config.yaml
num_hidden_layers: 12
vocab_size: 12794
norm_eps: 1e-05
attn_scale: 0.125
optimizer: "adamw"
learning_rate: 0.00037
beta1: 0.9
beta2: 0.99
weight_decay: 0.32
max_grad_norm: 1.0
schedule: "cos"
final_lr_fraction: 0.1
max_seq_len: 1024
doc_mask: true
dataset: "wikipedia_en"
MLP neurons of a small language model. Each row is named by its layer, matrix (up: input weights) and neuron, and shows model dimensions 469-596. Each number is 500 + 40 x the weight over its row's rms, rounded and kept within 0 to 999. Numbers have three digits each.
A block is one neuron, or neurons of one layer that tend to fire together. Before each block is what it responds to, as a language model described it from the Wikipedia text at the highest values.

Responds to: Military unit and operation words
L5.up1003:510463495456507498529519428512447473474531497531387471496498597589477451481491500540476478556519527528492521488482465478512476520473502541487462489454544521481484544458459458491473487553436587586449522525558496519494487443540457598494352547439510530440515527489550509459544557546597409500491447503429525487505497514473505478566508574573459434499474474547491499436530541531446483504499
L5.up1200:516393549438472524478498518484479490523466507445537483508498467494486542553532565461473531520528502511528475466523479490480532535473517533471402490461455475494435420472513495440528481503515559572420499458567456531519589424513546489482567485535538410482533487522541479509540494506531503464481510552413422570555503508547575518576455528516470545505547538541544459518523538515489514531467
L5.up1447:492498476470453526494441440520505484519656467436558514515530518500488513473511443467520450553460474561517490479509466504542548551481490573489460506475514483469507562541522537575485544473557542504574518505596463520579513494546465469580549509543422481506532503485482428518545476503495514478477431456397478463507471515523512416477507490474446590499521488496446474418444499559387503473493
L5.up2293:474433509521542543496491471537495504517464479514551518520527524569475472431430574411494440482519504460498436496529379496549518529559564540492557532467487571505465507509612479467547404540507518468474500512603449508377531488514539528510532484514556452468536428528471499553634567494526550427517541548537477491462494528493605508520551490551463527454501523474596478454516498504488363492520

Responds to: Leading digit 2
L6.up1405:343509489524483516423382512524500487528586402508596450549473414504501496462518484445436494497465454595566459482531440493462519473567516492452491447485517563536515587552521555456465435512452520538541569453511451540463457533488559527470491477500470510564447467500526459463549554507502582484532505422503450516542540436471439507572418555498486426429572478514499468445484562559506529504479
L6.up2372:517466483540458462535476490491476485467515443542515518449511513513558499514453549580498402462422454468523444516529438479562496605457521542503527491470453501589494519531525541508427458529462560552534502473544466500476490476505611502500500487527547592492478530512564514557468486468509485501534493549518522520495597485476524453473468546541509597475593534527508437507503576522469466563471

Responds to: Possessive apostrophe after names
L9.up45:484425543464479472503494625488491529502497542432485565527513490532499497520528479537509507558503491460504471546454502444519529471514497496458473488498497525476465432570487503480575535391484524508544493550519505491444522546512494480476449521471479565513492476488450516456512577499521556466532447393520500482519640489475539466580445453541480551540467503553482506487524552509493450534482
L9.up956:551473521480569481499450508550452556520530551466458566526482498458531523499530497531469528531482507469562493396440491516526479537493503448474456514448493548514481557581474496474487499508477586518479538532603476517480524469503501536548497542490467487462512494505543422444505492498515477476561486491486485544497444563550516509540523569555497556460461446596505497445488457511461524490458
L9.up1115:557525502483478586511477552501557511537515493534559553513486452546525466492517471493506488461534456554472504460524521492526537458545519512487519510502464431547481496501566468541447474517469494465523449526510494484449472519496565477492561520479489487527524457506442520468462488492545484532488512468505436541490437533407444518538542495449492484437445538547495466457511498558441448432432
L9.up1702:502422549509507427545414534482498565494509552549474543510462516570530468554530496489419500472474435527476522403545488505511490527557525503430509494525562412423492497504510532528504432465499543524457497480601471506475512551499499493494546523530488577547537529531538524468593495584515519501471470507482493546507548548445461489537538482408505495517498543545486518509536519520546520468490
L9.up3120:513508495482467494501462462499478388545526500525476562431531514542528496515567468501560527458447569529521478547552521491450516467482473537506509511488501519543459576492464546542502493533516523512459505472483475451444506533527450600481490484541441515469462464553522494505513516427576556456483491526542439472504549483478520451489560531472493428541498535528586443527518531544459505527535
L9.up3294:468452478522555493552499504501539503534506489572497576521467529494533524522500392431506389532512450532460504452511442527562474508591437468450443505495570513545497531536467508519527455533516511471443507536499429518545590533491554517495509462479484482469455464524427533503520518534481487538522467503521448458409436509408446545538503494579476482541564549514533471499467514525466436526465
L9.up3892:500439517469543494464465466439465516490467460467471499511474444561518515483502489463490497483509504524494495487475416531558533568538478467576453483515452505508518532491493517473527486459522447499533478429552555512492497522478494525452517502553443520591482515473498516525527440519457449518497550494535468508584539487505504422506488517497498544489425525514504522516489589535519479531538
L9.up3941:514463482516549502510488489480503530528568455463531503520522536468491510583450502459529459541518484518508474401514497536511458498502509483501478564537439453519500530492533500563522569595466579541431463513550507490472457489503473499484466489539460453476511463456447516527531513534458518533457516526515473567467490491475436543481507420443497496558525553529489489451507583497411404482459

Responds to: Word-final adjective suffixes
L6.up789:468435516512465544487501518497494474469484462469509531472534499546537589508511510453456383467442519525514566492490568498497517421551470459433491400461467544529428526516537496481495443446485559563465483431530509550447509462532468536488519486539451462476546546506510503497555524526530492439542417461516455533546498568484480489505441553450539511484481532554513503491446500546410459539573
L6.up901:489435542489487483479442526503525483468580443469514532456538573460496477562471457436470428477455621469486525485502460497472467501562470517489439435461486498463494506485489538513543514449483602537501544446577515538448578479554469525462465538528472449498473499477515529474598519501513555492553466477532563518514488513476481462530395487531505469467461591615540525456573454506453473511500

Responds to: Second-row list numbering
L9.up130:500603539500508545504507554470503566494503461547483565397459492469507474475423469419496526484493525478484562459554483562456487504510508461514484532500581507536527526525513512482505521577488450507507564490488465519506498442425445499469451499511508513554423490538473425590473481510510579530504524472521558500578473546435479485446490569493479490451486476526496499434537483542545521504430
L9.up1071:532397544555525493466550522472530459557540498505534477521454461529514504588500548526522496523476498512496535427523550502439564486513533486437534456483468467550560527511452485460430528481450478514485535537465531467496444484473455537477493505521489468491575532450438473521463535497532478504441561436498484544507471486487474535563526476468505590499456491523523509483487491495446445468468
L9.up1401:524494518545528485502491536473496540529555481515537444427548510445470566514497441402504495478478579493566477576532453482469525448467534550532519416483504500486487472484461570543517432574496461462540601582527444487469511536528546506500496531442559559510561472502546450447512544489484525499507502527492503456553524520517507459551463488507393469499557474407531501525432513441470432509479
L9.up1738:502542430490551451520454488538492491448523471533517429472477514518470585451497509440528464483535460514490532431499510517485512525463527553481534535479469446480464460464485601465509580463577496518514517501515469515453463543544513616494486520507529522521456560454528553537436453525568624442493555423537417519465451554496557605509442496468474579521543511492534519488557512496405478494507
L9.up1927:545514518478462517442512476430526530488510489489482448463552443539456514471480489536489456494489493431498473486492456538448446479496513516526510421450427449466538456536507461481495462506489452474465468465540447509476471550543553596503482502463465519545495499469522572543501557511499502490514481473552543512480473547469544542513558467442386561460453572501497469508555490532545469540520
L9.up2032:526479524449578548517500481452480498510556435503480538525511539558450567555482462505473449398484451538507505476506570505477574508459481485502514507455476508498557534516484495513523512488472509515580521526468458482520475529581509568499434521543465514455450523422429470495494499441493491506509551466481515551494513492518543512497467505464470507434467537480512436426502484555583460486521
L9.up2636:543504437507468434533463564546433447415492518513558485561537482482521533453542474477519582525501473501549413440437524511448536441562512448490484477563528504512542502518548504510500488514599543527530575536503462543464474528573499470560541531555584599540525577446493488580482474518474533522555452450376510416484489509456600535537449513457476497429477535536550517523503541487484553533511
L9.up3043:476543450510501457562470457503443556578463481479490392518469512530570527497490463489510405470444511525485513520504487489481480449545533428463525499436455545488489493416555528494501600499458452506505571480593514493467471597470543521497446496541429492613443498442541491526521545535528527490539516524473441518512505562497490542468557534476452506538451570515532538405540592514460531533521

Responds to: Table row first digit
L5.up47:479500530534435483505455508565520461456491419458516488488482578550449583541541525478464447548501508522522523538532412456483458507432488509485418602486482558550514518516523539565440491595543436476500555421611531499482398570460504463447494524453505472562510508481451442595518538505470455525532446468500491492534497513505457502442470457448471481401480477519539437457566593527514436592461
L5.up1042:517506538507453439519521482504471423526486511511478490491493561538499456507560494456531507509412511541564529540466434506433497466530506563483493489483383493523503500475512490513535458565427511566538573506527519482481477557485491496491526509468638490497510494470486440482576540509464524428500554471488485470545512459574462529613476477458464541560505552440387509491437451461565502529537
L5.up1883:486518498452453522449523504468468481481536483427547496482579498530519527576540464555536498487472479499479490498542524416494467464520434531484554565377463545466517425461513533561429481486517515502455494474492620469549571491485453493524457542436531558518538507432516459496451472488539496518475624538503444492566479544471538500520518518453384510543468532491464438483509554471545442526504
L5.up2686:470411469557491457560575487472545513481465518509515504512512464463443449516515517483487459465395581414449467496508480543437468469504437532499496566476457527531523500473511519521560527520471528538510474445532528458482546488468501555408503563487466557532474455453540563509487555485583530519459545444531421464497492499522532506524508541454475447541508517625501555459540508485470425411524